From a checkpoint of a small transformer trained on Wikipedia.
Size: 4 heads of 64, MLP 704 ReGLU, vocabulary 3381.
Architecture: rotary positions, no biases in attention or MLP.
MLP neurons of a small language model. Each row is named by its layer, matrix (gate and up: input weights) and neuron, and shows model dimensions 80-207. Each number is 128 + 24 x the weight over its row's rms, rounded and kept within 0 to 255. Numbers have three digits each. A neuron's up and down rows have the sign that makes its largest values positive.
Before each neuron's rows, "fires after" lists the tokens most often just before its 100 highest values on Wikipedia text that the model never trained on.

fires after: "m", "H", "h", "w", "in"
L3.gate580:123093116138132191148135168109138144140163130151116126109145152155114110133161114105131113128152134170114156165133130135116136137151096070154130093178171128169196112128127125122119127150128116160129118087147077175123118096132094105106123126174135129126122092142103167140130130109077106111097162095100132149127128142103100100095160165122125162171157099109170120091132113118085138117120
L3.up580:150109151129106093131118112152161099123098165127130143143130098134119141177123138164111140134136113104135123139119124118100132134101098104122141085126101115149137130083123124106125112133162127129133134110156141123160108134114103118155155116084148147109118155106165130118177165165128129072131136123135104119149112145109099125152089082121113138163159180115154122133142120101133073124089

fires after: "M", "N", "D", "az", "m", "\n"
L2.gate43:114137123109171120118121143137091098152158169113153101156143109160132126126185098102128085103164138148098150097154129148135101141088146109128146096105132104064126086123097126108135140161106088136125163103118120142147101154099070133135152169142094139128085133107144165133124141084165135138168132093115115145150118132100126186156142159113095140117157116148134152108078078123054112140106
L2.up43:115130117127162129143123147147071116160162144074142118163127120129147094135175110092122114095173136146129117088167100151104115154103150123132164140112140104097120118131093111097121162159115118128135157104120135143151107168101077125145147170160103126126074158160154186122102113080141132144181176065124111132155110116088117156164147146113111110107147125147149135105103086125088104134114

fires after: "C", "d", "c", "D", "Sl", "ex"
L3.gate575:118086137153137109156152147124131107135153206135187118170081086137112145121097136115112147166135164131127103115109120116127090120161143122141105155134100115150127112122117123180153141130137128125106146173140115113152108161129081100118124148136126122167151133110177116168137114161087092106082148104154090127182118164105111103116097136118133119112127083084124095152150122171095118092093
L3.up575:131085166140099134101117151095135112141127156133179108110116124174109147118136152097116143106125155128104123144145111117113104149128145147154120127108141101127142149108149098143143107113146097148113145161128111113178115144109096109148122144161134122140157155149157116142150127148111123101149147116146115137144116170098101098101041195115132115117123090086128118131152130143143070074074

fires after: "S", "C", "c", "d", "s"
L3.gate490:122090142138141109109151154099143088114161087160142137198135149163086143133123137126108162123133140143117115135124115119114076109108151157108126167089150143193127101121141139172145146125146143102159102132137112139128100141135069105155170110101141110152136122125120154122124141101129085118141136173149148098134159163156130145137139162130096127102135104123096129092110123174178147168133
L3.up490:100109150125150143145130146104121090144150139161120115186154143190090162142118144118124119126109119130113135111126108100059117121129157136112141143112181158161172117134117143116146127146148136098139125136136122124156096143138082151147169101131137093150149136137116164124139121107123130111146126149173171118160143154152124130144136140120114147131128111106125127112142127180138142152089

fires after: "| ", "S", "F", "M", "1", "N"
L2.gate417:133103123113146079134165104114126150148149136109143078098154118097122147170197119127119148099115132104153084143132153117109118184128136155130129151102114162113155152136117126111110099133109138145128140151139123156064112151119143109150148121154131141084127100124103126123103127170163137111127108139135097144135126143129129098116182129128145098101090157117154181129161131160104126098083
L2.up417:117150159135125084099100146099122144128123114108113114132114129113142125172177133110124168119133162084159132126139174132146174173127121089105099167109107119128151106121166125124141126114143090151125160124130171127151114114099114138136136088089092144109131109104175143123140109105125115126105127109163118159142076151114152119111093104116152186101079145130145122125110125180145130097095

fires after: "B", "S", "N", "O", "W", "M"
L3.gate642:166115117105125132130111119116124179173122118098139110156139097115165128129160129101130133096115111113137089103119159089161159150165142113147163108157123143126140130137139143121110126158117124130114158109099160114095133146139150127172151137106148161163118130148121128154105076119127200118198170106115124099095120155127155104156105176117119110107114154142118137180099113114108132116096
L3.up642:131105132086120148174109128109120179153151135073142146146139141119180112135103171102047171108087153159133118122061142153136134175108133112165096080152172123144121121146121123131093066130135150111124157112091136159141116128130114145132130128122135133166151213142138106150133118149153120145174129112129169126103133139176175105120112109080128122128158153128154135132150150133154148095156

fires after: "m", "M", "\n\n", "J", "App", "tri"
L3.gate693:148126155182127095096132170145140127170133074135103162136155145100112138100157151145100111133138116181090155122153100146155127125117105123111080145162174139105135051148118120105112104144091145090149164100114150153115121116068119123144154119124143134127093095098123170143129128137145163173140123138123095138143121158092112153106165134096152161127124111103119099141123158168147122127145
L3.up693:139142120138134132102152110148136107123109171132124162144153163139140097106139109081114099113144102099133150115134127122161106110139115119116112142142150136126130099154110140123104121144134125148155141110090130147125157131120115162141108135154115165112168105069152128134112110140139178174135128087083128142105114153123096172128139110179117095137159134119144159109155172151142131126131

fires after: "the ", "The ", "up", "west", "th", "l"
L3.gate273:105154100147120109151111155153128125141140156114140124180152139129125082099123152188215087114165117137113122131128119089149128111115100096135121092160156132080102168139137147113128133114144141147130148119126088094140130121127134144146124118126134124098118184102133118092158131138105107115129116094112087121143124143152115079159132140155106134143108158090127132122140141131162163123139
L3.up273:126147139111115105117138135097087155126110119139106124138131164155115125137121181144122154117122157174136098102158134124125098088092120173158090112170166155144096151128146091117069153097139124132131155157131105120104132126131134166122105111107141117129144173117152139100136127129126096143162133128155133125129128143111119153137160116185084140154096132111181123111156142153178145118091

fires after: "M", "N", "m", "n"
L3.gate439:154147154112113090153152161098104135113088113093062142113152149155151109139134116106151135122074096106152135125115124152160120113110070123122125120119134106163149075117127095115157120142157136158104116123096110134116143143124129105101128115102084097141075110150166133124151117126132151141114176122152135140158154136070112114144119122106117131106072123079166137163118102123147130109112
L3.up439:118130084109085116122137116110156102111168166137104136123140107103120119096132108129111162121145108126146135166075127140097081129129153148115172122100118132134144115128109127109072120146136165109127121134110120172148089141101149131125129117176113217143139157099141110125120097132141132119177148137126175109144129169098127131172098156108154151170140118123164145147138147125130120164159

fires after: "Col", "comp", "Comp", "col", "Ac"
L2.gate665:153152148085130132146136134079123138102144136135142150086111102141125114133075105101129154157160142145146159145113140114109135153142112115115161181088130163093119126140161146137129161172116170110137104084172077149095140107139110135087152107142141088122124124135116146128136117101072165104105096159151100140104154095169123118120121126141145096150111128146091144117115133114114110091184
L2.up665:141122166121105101151133119096119092133156143132148167064091107139116146143103142103096176169162163122134167138118123103105137145123147157134120151093143138136114127145155156128117147165130165093130114102144085157134143134139106161079143115151116082129138118172126140137130089120092153128102094150156103140120157105166124119116120103173155124145096142099088150093110177114081139090148

fires after: "g", "C", "G", "the ", "c", "Gold"
L3.gate478:155170100172117133088100135123110118131166101128131106145108107122124146148147108113085134095109098092106122141140123112125098162139175140147137143116093214126105138160101141165133175132136165182120164162141110134148135094122141173139124137117124106144127170132118136125107104091113113109140091115164110113154100175146086117122124121150081138114125151106175150146131137073120113090121
L3.up478:158150103117141140117102137095113112142102107135155093136118172153146109149104115109087146101113097088105082118106138094118070154159168125139116102138106185099089130147106156166163157143143144175106197151166097137138139124121122165135132143134136112143101141158126128109119123094109104096131131067179105119137134172132079123139139137178054129131168144158150136121156133092132110077126

fires after: "H", "h"
L3.gate231:120108127098130140148069140146142147145125144108127098170102100116115125110121166122145161178172112117135136125080155114133115162132127109112119124164160123121138120118125102141175138108128164191128134122129147112177159167134159096117121121089117144062133144110110151112153075128149079099072110121086115149116132119129144132170127117083109132124119143129151126120139106141101103106125
L3.up231:157083123142122123146142096121148097118098091148094122130181134155105147141103120187100112131150123157116080128155129113135149156104122116118137121133116163124144147125096121132124125114125075114128134120083127132181141110165097126065178143119106134135093098142145172107157128114098164114114133118109172108138091129114128113151119086087129130117183119122094064132126142123135124173095

fires after: "the ", "The ", "sp"
L2.gate143:147177117118134095104097154094080155151154120125131146113149116143154153101153119113142139125092147109137172119120075128132126112134150120127108105120125126123139118175089113107135126171116146126118146155122104156126156157146134079175149140156146171062094164167167166110139066126114076111105081095114078142147117120071133093145165133116100144133139118127126085138138083148115129116130
L2.up143:135130115129089130108161119093118156135159116114121124110133161151149147119140148133154083111128116127132140101103138112129127138095153153118137136121110121078113067143101111121146101159127145146120151126122211171110172151129099135149143084139135125090125141098132129072082091148165137111155154106142117143139139160153105108160130141167140175138145089117141129132165092144148121107192

fires after: "6", "8", "9", "7", "1", "0"
L3.gate625:098113080114074149109121165112131168160105129148158147147109117152108158107178159137114114124140146174097120168097104110124142121115084114128132159163114145115133100130117163145160131113147105090113147111123105131095118129133135141139133127122081126157116147115133163120095171134126096138148107120136122104153132162140127151159165147140141102155130124106094143122117104086135143141183
L3.up625:107094106115076150101149119102130190134110115149149118180096129147083120130218129144113159144135144134088115128116054134135137126113117123153152177145103160126146092143154161147176140097137137101075125117092100126115149159120126142156087119111107123132134124123127166130119196132143128134127154141117125162131113152121121175121168131139147140130116151117122146104128105110135138128172

fires after: "pro", "Comp", "comp", "Pro", "con", "pre"
L3.gate287:135097092087188120140110122155093152127128097124152145139167134137108107101106096151115139100141186157160100168144101142097127146111117077117120139135121083147149100099105169134120141149103144056123099130183125165142141130134150133088154141157125087131075126088134132133151127131132084097118137131102151160152150132132141094132110103156090130123109139152151135085079154148142144105188
L3.up287:138098127099187109154129134145106138105121095117160138149167152136109113106087139154085163123133187139148129133128093154089139163121112084107144142141114096165152097102109152169120128131116143098113118130153145197116133108124143125107127161162129098107067100097168158115152127121120105078129150145119144143123123139121129126123120087155104114153137164156155126082107154159147125132178

fires after: "N", "8", "2", "9"
L3.gate491:173149131107111124139119121121121157109125099126153150171075146148112075130146151110090137109129177146143112106114112138146128142157141083112082095161117102136109144125132139145132073110152164143117087155114137124092118115113113102106183132162141075161111137170153103132123125128127176147148135075118147117097148114102125149149142125148082089117134134127118148098091094085145120122140
L3.up491:136097156119137158190139134149122159142129076141096110145125135151118094115136118112111130101122161128125148142110133081136119125106069084104105110182102118108115134099140115191158113122146158112119113117093082092125135092140164169129146074140121117132119091145136129118118134127101149112118122081121107104094162144124165142116138136136105105089151121131106144074089142125106096167134

fires after: "| ", "the ", "of ", "for "
L2.gate425:127103129135117117122119099107149117139130135123108103132136136145158127116137065159132122150125108112166175104205127135155140092155138126145140128114126110157111117168065137149183140127128103156170119115093175120130145129126100111152105126128081141159136135101186148149135135141138098120101113119128133132112138105176117094138138144058192136153107117152175115096133112121127087068081
L2.up425:169099159066104120118140112119177084131140120135129080111163149137148125075101116122127132131117112146125100144157143117155106109197123145118133146127115112132101129129083108112139095163099082140161148119121115122091098123121107136102128121119153135085155147081080119153133089149110140139104096115103095139154141135108111117109139109149129096161158142156124125169141109126115107136145

fires after: "was ", "==", "===", ")", "=", "er"
L2.gate566:097169146179102130111140163118109124144161169150110135137128100145121112125164119113104168118155142149128166112134122124156155165131101110160121103128088134109108135126091059130127114116094137166125135155164108134162140137143187078116187151111121102177109136116133108115117151129110137156143145130147152099159150096111136094142116153160119149084149161116145181156081134106114120113099
L2.up566:157094170149128140138122129089154144106104160128114167102147097168112165141125087092149127108099119130157148156128126113148140123122096139124154129114141138112081119111124134154127141136143157143103138112153141142140098091129164100166082115108150101136111173069140134154129145131161147138124093137127147172137133159068110136099126133155074089165169118137149106179163123153118171120124

fires after: "d", "D", "\n", "A", "| ", "Mi"
L3.gate535:143161158138138145161108138123119061176144102147186157124144143116158145120131094114132162113147114130120138160109090123132104160142125108120115068129176106138142107130151136118121108149097101144197110169090133096117110159120131079168109138127140139115123096120144138135177088141080118138146132155113118124150130104149132138111100123097138109078128113114119159167110146149142138159089
L3.up535:144149140164141133156099126113141069180161111160152157147180137124151156132141097120146148146144096113119158162121104123114083148155089119120131054122157091131132142148153127117117113150131108143208111139086112118138100153101110083164129132112137134137115095136148095135140106125094090124151109157113098126154144089130140145122122142107146101094133110105144166164109156148127094153107

fires after: "the ", "The ", "sist", "vers"
L2.gate200:144143112191115069102119116105066106142129066127145122171150159147146112107151152127136138103096093111136141117133107087129116108159111105154109082197088121124103151146098116158117149133107130154090184122136129155139129082127145086134133104113121124136089121104160165126110152121163123113110128115107130108131120118124142117140165167130085121167158141077166118124136120111104143105104
L2.up200:143116121106110104100099143110114108103151094101181145152127111097112147126108129136155120113170103097113134147161129135126117128112148093152086146147096144162127094088117114100129093153168133125165143125155186159095137094100167138115147129141110176149075116138152141123118113097150105197136168146139137143111155179168112141169160144148149093098130136091169154163106147151130114118087

fires after: "O", "N", "Tr", "L", "E", "B"
L2.gate539:167148099129148169141146137105123130124139151140114109152150112103124160165152150113143103113144107172122115153091097131110090161136134132133114139117131138136141155111098131104152117132088161131111129137120144144118121152175198077110107135112145112149070089181117138165134109102096108099149163117139145102092132133123118119125143127137114119157096169162107134158107177116124109115148
L2.up539:142114138084118179109131111126147121128149174080124140133121111125155154116166129107138114068140180134093087116088132097132134158123115122094114098109095142119112097140122132104147087085076136118070108150117142155113160141136165115144134137144153142124134143097154099124079107140140157153084121132096122149107113134099153144120101147158162113162123126131121141151156146125159107089149